{
  "vocab_size": 4096,
  "hidden_act": "swiglu",
  "norm": "rmsnorm",
  "rope_theta": 10000.0,
  "rope_fraction": 1.0,
  "tie_word_embeddings": false,
  "init_std_down": 0.00592,
  "beta1": 0.9,
  "decay_shape": "linear",
  "max_seq_len": 1024
}
MLP neurons of a small language model. Each row is named by its layer, matrix (gate and up: input weights; down: output weights) and neuron, and shows model dimensions 64-159. Each number is 128 + 32 x the weight over its row's rms, rounded and kept within 0 to 255. Numbers have three digits each. A neuron's up and down rows have the sign that makes its largest values positive.
After each neuron's rows, "fires in" lists the words (lower case) most often at its 100 highest values on Wikipedia text that the model never trained on. A number after a token or word is its count.

L3.gate323:141130142141138138111169101033059116102107131128128120146110136160104072137131135091155168114175131096179119164127139179138167138151164120135075139103132149108126137156085186109187180164131107123088184114100141142144125152185170119091133186110093147133127151076119093071139142144170112169
L3.up323:223081133202143173207133101130121136110125133131102108113125116126155112187142083098148098172132171113124135120119156137125131140172106113150184121096122056109162122162117131167116100140102080121170185079155054128153139086191141101158166211176082164128087112127121103102102118133111177114
L3.down323:185077154107118118083113122063105125095080136120138078120143082098147075197157106111169163100132157140119166105183120076106141141091145101154087145167113071159164130140108107100171167142088110136144141140123187090136104183178129097109144171134151198146131136125120114107094125200141106151
fires in: "states" 38, "city" 21, "state" 16, "russian" 7, "soviet" 7

L3.gate796:105083158103114162134162077080105118020133124134094120153124111189088089135149209115189121248148122168124085115148159148105135107113125169143115109070116149101132090157167121122132113073057167080146079115087089139098168058116069144158117128167128095160174133099126135168118142179094077140
L3.up796:128092181144163130139127164171167055091135118112140138113158089124131162112161168089089079094137145156067111099154167125104131191144131138156145150145109090131149106179127136043126124098090118117144156093077118100119092105148080127138124122098150104141141172105127165088114156157185155129
L3.down796:106153114106133137157121100147152139089130124134138121117071127145151184152135148095115076128113081154082141113137145133122153154098187112115151153158176114174117102171118133101077179158097088111101116131101148146098138128142113197097143153100131097129174161098000091082088150175133114171
fires in: "team" 37, "group" 22, "series" 12, "famicom" 4

L8.gate339:153088123097171110098113127124127128116162124162153129093133117120190102106200132074070090139120141084131133152126153185102162148149136131136121115105115087108086135100104164196215165131061159125169148057138131124098112207131104078158098134140136122118144100127134138162155135098133120119
L8.up339:110135106100155162075139141110153190134125129141141144132086126075126117110141169125122114157120117119135104154129112152110112095136167141151141133152149146076094144147185130127114111119153130133066186155111046089151109185086136090110093119065152175131143063112121213162106097137142149096
L8.down339:111131091101159158096111147116132131109129134130140154113086151140124103148172107158133167177108152126151165131151149088100125101090149164128182094129104118099084107099158121140105145163105147103052147072168136159093112111156172125158098122080128139127142063113220149114072156081097143131
fires in: "to" 61, "or" 11, "of" 6, "any" 4, "no" 4

L15.gate158:203130201121108088166121181137136105077127158119121164085103176143141149110074154098148126198110135092089078178177107150171119095110099151165104089129146119157128086119131158165118081080137088161088149050111152148134117096104121079133130093089155087093087152137183144139129149152112125052
L15.up158:179085168146137135094173120096105137132147145155140153171152117108131131131136115143103159119142094159091117106075132178112142164095132115098151139115104089121145180099109107148085178109101194084075205153100119177157145093146138143124111108103130174148080137145130126157105143184162112161
L15.down158:152138101113187145132149127151096122123121158090068180134111082152077123160097094128153125111090016114141134085106128128135078127129123100112104147174170126132112126117091127122104119130101134098058089145102193116170114148087099146075181158126077164095144100153218172194120063127104165184
fires in: "the" 57

L8.gate32:069125138144105084109162108152151086169066116135143119161188097166160116105093148166089074153124109143179150145116088111077083132079089170060102121111100154143197109187122136071176105138169117138165141185122119148157128146147147170117144179198119165141124145097134120144083151084134061105
L8.up32:152165138149186174173094070061181164121130133097185125135123084132159170147150150199119098173161119150186150100145159124027134094084116143089138186118128111160198134164123192163166174197120122146092104128150120145135151157136174109168113134122133160122141084093111154092105116088121169137
L8.down32:093165135144143146137076081216122174072166109111133117116119140170108182161134112171174106128117145096114155142139112115137140154149106144089089174139109109182203087109096145186115109194105108117099124176140107141109104158165149156121184134076185169100107109147132137144078086146094122160
fires in: "by" 62, "in" 5, "a" 4

L16.gate429:143108169081150098154109158101138079092144110137079153141155098148117128122142096159145124093152121217150139176139126158145166170155051054089162108054204106101095133136150149144097166131172128113054113113103132157140113170178166087137137122155144101083161168096154136101185106153105109108
L16.up429:092114085154131064159176109099150131106144166118090146122099115123114099153091094114108184115136091118142119064148152146126125146060145110117182140096108078149134075130127129080148110151190198102134153085105096171144121124148162168145077128132125107139090114089137091129159163186071150126
L16.down429:075127109142109156112147092143129100102073114149103119126119147159113039184111106181161144076146126108182122065126115113122096138116130197118155115155105145208181072150121143091147062146154148105156099165113074166118115124151150118146116164128147126154097113116163103160144130116050099119
fires in: "a" 77

L15.gate582:146119103076164098153124168134114144124119136149142138094167083104158075130109172095151141154152121147117095141172063120209139107255110164121118106114089158114091105076150145160124154120126094142117139102123148130123142113162137120195150061127144139167143091158195163128116144139143141094
L15.up582:101119120123156120133150095127127107062115137177180196145159147169183138135096126115129128093124096121139101197054168132102100169152130139158195125105191149164089124125125126153180161141112145173140126121093127092148180141110197095139086119200162096169164156154151151130159106120132131173
L15.down582:162113152144097151164113136092162162112084094086111159074089140090107119146104087149132142147158113122126104125117148122109116101175130111075157102096138157167143199141105138089085105157125087116101134107091139114130107094099082107119142087109139093127112102144255156217118108099140188121
fires in: "the" 87

L6.gate171:106101119188092101078131155149134144166132199077112151070172126128175145108135133137179138090142106110155065176113110072163122141135130119168154146168120167108153095052097177084108199086180204127153105158067177128092154070115124114109086117111097154082111127119141120126197151158095064092
L6.up171:064078098072107132138094083086121138115176126133156089063135133096074103140091120118203159121098149138170152181121119107078127098091119146160152098135187178112137135102114109117156104198132112179132131101134119140083159071143174093182133147059064176116138136104141165117174168150080147120
L6.down171:160123085140103103119139091116144151116105124124107119062068097138100164138126188111088148143127084172159153165123170101126126136137138082119159140132196130218119055119138124111157092164131105176138102067172098116153134140198058088072170174105115129129108132084219124111132116112118134141
fires in: "over" 18, "after" 17, "joined" 12, "served" 8, "attacked" 7

L8.gate135:084089145140205067188136155107118075099084121105022138086153134137137078122105179149115151128124063147073090126139071116124117131135155073086125182136107103109102131093126128182130114124101106104111111119140161125108144140092134106179132144123097183143094085166108118150169124120131160101
L8.up135:062108116124163120120115061160098100169156082189127193163103152125128097106135063123105090154120149083137146160110131125151153147120169140136138162173092184142068108097095148132087184095129138084102141139138102146176130127192188115082102145126079105090129111109112155169153095141138133155
L8.down135:101113131113119181120102134140105116182162133145085122115191113107120154155145174129145117142121155131129141148122122136114084106169080160148137077138178139127152129101088106142108168119139120210086130088172171133116082152140094171168136084126145122121120103153238127128101140112165169082
fires in: "they" 28, "in" 19, "he" 13, "latter" 6, "see" 4

L16.gate1:077088125098099111129150116135119103058118088142112133079090140162094128116131181118175131177191140148164138222167091080191180102145147117117197111129213167094113124086182167164136136169099101097093138094152130127111155145114136067078134059067126137095186149147155119129148114140153117172
L16.up1:097074095127130123155153132188167127169128169170102128090134111110147077133174107132114166128147164111148109129140125087174130133120124118136091101105094121137142163085144164176168156156064136080204114120127166130163126134181165046116135137130107077072192127074118121109158231162115085137
L16.down1:075098114118094111095120111158114098124114134123098108116130149132144112131094104148170151161100155096116075102122158091163106168063091101182103115095135144191160088106084146098097129129095121033146112115130144150160081160141169161138167115109111111115177173118200090086144186107105113124
fires in: "after" 22, "a" 20, "during" 10, "before" 8, "in" 6

L2.gate518:154115203115135126146146094089129102084103124223172117128100164146190161148136109140162114186088133087135102127100102119137152231109091112141135083084222089101185103189141104109195154166129115118146145187161165138095095094174153123159144147165219160091150122085133125090100103111128099109
L2.up518:157108138092179130153180139044139134134151103109148180122151131191121138120107136068141142137146106123153073121152099118139180141093144148063151118160147075132121140168138071131113153163135116155127208080107121175115111115136141129149135197049102167161096132120114087126150176122082143126
L2.down518:190118130106123120151115149094119142098151136092132058134159192162166076170107097102132140123144162123110142064168108137092117159126152108074137102201130102144186137146125108067141165130091133144082142152133137129148168145172165118132069109185106168083107113105028061047126183132099179146
fires in: "states" 58, "county" 17, "state" 7, "illinois" 4

L3.gate169:143114194126131139170166046086176120147117136146130166103177102171156118092132053123144113150092163069162108079145099107099163162095103103146099184114145129110123151112123117148135143162154155139141141164111112151168154085153154101083140139119128151118102084075124126129116193150112122094
L3.up169:188096136163111080163155151085113174138120149115191113096118097150146166137100174131170182167165145113141128111178089106110120194052113113121132101126173171130115141173137156108100163205177115110087161119143149127137121164163171152142113117155124169111109184135117111125158127122141174079
L3.down169:148067078148142113127144103059076140102140115128189059161134107108202102159133105135155177154139171130137107111168050128103113175131108118086146103126134148151107189133136119132159163182111140141119139096136171121122141189183193110085087139165140198162157152152052094047180119087153150098
fires in: "state" 46, "city" 30, "country" 11, "area" 9, "county" 4

L2.gate508:129094171105139148158136049074117134143145119103152088063194106142181089080103156073130090143139156117144121081108115149166163121127098145157100109126152096115122188089151140140185126138210129119091187171082085168116162164135159125202170107125074152147106149084145105170179170122162131101
L2.up508:117103094114130083181156124088183155070120137182178139092119162155146177140118124098143126099199123081144197120160175123128171157095168119140106154132180169125117105147083155124128187197086065130137159102171183137122080151152146157136124133128131156164152154121123139089144067139158130127
L2.down508:136134078118143103139156091091096135093096119120141095173112074146118107131143124098147161139107149110106152104149137136106116135097188112095109107104112133232107142160119127147128139161056081102135139100129184106121103185202144135110136113138124207149186150103114133078165076106175091160
fires in: "city" 24, "area" 23, "county" 16, "country" 11, "village" 9, "region" 8

L16.gate699:126147170103142166174119106146116037123120118148111121191131147185096135100108148077139119132141109099136134149120083098136155200132145143135154154068176159108118176098191150095105158130189146047061145153114178171078093129197141115147099084091154109131090127148113129137155075132104120129
L16.up699:093107115141134151090133116136146095129135158114114093100035219134178105133154142085185161170179138124101138129077104100158109124063167119118156166081188101134099155155104116132132157113127047153101112156151089201098092128186178037137172130137137129138119155109156113144107116139092136212
L16.down699:124139120185158149149109094117146114092103139111095136126096173110071109088125162091144127086120097130152143137158126140156124140143147074159115154078168174205172135146157149153119115151123161119072112191156166197130150110151110123140138172109156125109118147181152153176106091139115192112
fires in: "first" 27, "a" 23, "former" 8, "assistant" 5, "an" 5, "one" 5

L8.gate585:135150144111132141136123141128192094068095145154130100210155118082107153130135104110073150176163092118076156100077058195141144116208135164131102144084175084099046144137177109143110123137106142093120099097127181120079105143214137088058110090137121094049122168123129158111088060156171085055
L8.up585:146180166050167155128108080124114140174204147155160121158068186151110214146175149097134104134122157176111163162103148133191150155128161191127092104154170130119114212146132128143143118163149169168104136160119137161130149107141181116129121136107105135119113207111158146122145130126155113138
L8.down585:118147113137091165141128165111098144136152150179124088096093154217126142098072118074125143116101145104178079185089095116137100150153173178122126109131145139168131151201107152159170122120103139120111126100102120092050103120111147139100085186153108181110145146130197156152081113160149091111
fires in: "no" 18, "a" 12, "mi" 9, "most" 6, "not" 5, "largest" 4

L2.gate140:159133109145148187125075096114119155177149105115129100103158165170117097155158162115038149173116175097142207174088149121092151146103128129153067173142102113094124138132140126160146187136151149123119144102156099159135140156138141130122118104108117034077149136203139129134105094093089142150
L2.up140:136146121165117141153095086138091179129113113093116119142142100112082130187141135068186134165074113106141061136133104167178136129133094164142139117153157186126084135150108085141112108111103096038141135138126152132165159146070108127092095165131091186188141089133126137055152142146173100144
L2.down140:114111089140123140130118082131105131157079146100094162129181134153147135161147109135166167200160125146081106147070069145089148194100123175177096065136175092028136153104180126155133161105155126137179142083138137130082115146123138150133077137148195114108152110115167110064124131134146149139
fires in: "on" 43, "no" 25, "to" 12, "not" 5

L3.gate670:159052137082173124121115104178163073072057044107142138075093129165150156144127160090159082176115102121074094120137165150079178136117098108137115194143136097099102096128157137109112198142124121121141138122120162154123143103133097157111142152069156099129167132110114108110107163151158063112
L3.up670:103123127126121075056094092150115146114088114098185152077094081111130120107129153112127083131089147118097105104176168171143152129134137109144122197145123132164142119130153113078139180163082087116160142163108157110163125093124084150097124165110129134123131166094159118063119105158136115133
L3.down670:130137131113070102073123071110127155119135145125141126076100138122128088119143136110113130087100099165071148087186135137148130146107161140103163135158181111178135097134160116152137179173140089136157111147096151126127095095110102186108151196111172118123084145126000162080063122158142132149
fires in: "series" 40, "group" 20, "round" 10, "period" 9, "season" 8

L3.gate312:129087087130166193140200137072172072124073133106079156099147147173139141131096111108165085117167092104123105139153106162144133165146100142141174130107129108115134160171110144172174144167139165166113147115141131114109121169141199124102134133136139120130120166124125112165132130091153121118
L3.up312:117123134099133146115165142072091113077174135111118134148138137175097118139094068134121130136131145152137109094136094105152099148117146107161122158161152147142187125182060171095112095150109158137171148163135120099116091145142154152115107186226159109085121131109103059096112130100102155127
L3.down312:175115139091115127141092079086113139103142128113125121154103073141145153205119100136115136118138162132153108049136090095101091113114170110102112129136109153200147146095063120095119118134095139155105168145140083070142135174135136106125133188123134105120081102129133129047102120076150124129
fires in: "city" 24, "both" 17, "state" 16, "states" 11, "division" 9, "region" 8

L6.gate365:134091152153193124093160090145099131158125050158115111086131093132107119119135106107078108143107085109128112146042126104114113137215119133097128142130115152100156062103156088164117158147128157147104133090157121130133144153175111073108128103071175137110150100205171155116154152154120149113
L6.up365:126091128133101118143124105097131174101142090144131168152054116082171095082200095164097071096131162112120116157105106132185147108150121127133155153113133147080114089065126167114153102109133142101106148189159125108081148128113112167083114111112137085138077064124122096163102099164188112134
L6.down365:163173079153105137194102092141135109158147125136142091121113034110080019133110126161121118132086185129160146168169119142111112079116127074119208135120129174115111070091067094140130141074144115150067164164137092139052164106160089103181074172109142101155159135131156092123122148092133149154
fires in: "to" 37, "of" 27, "buck" 4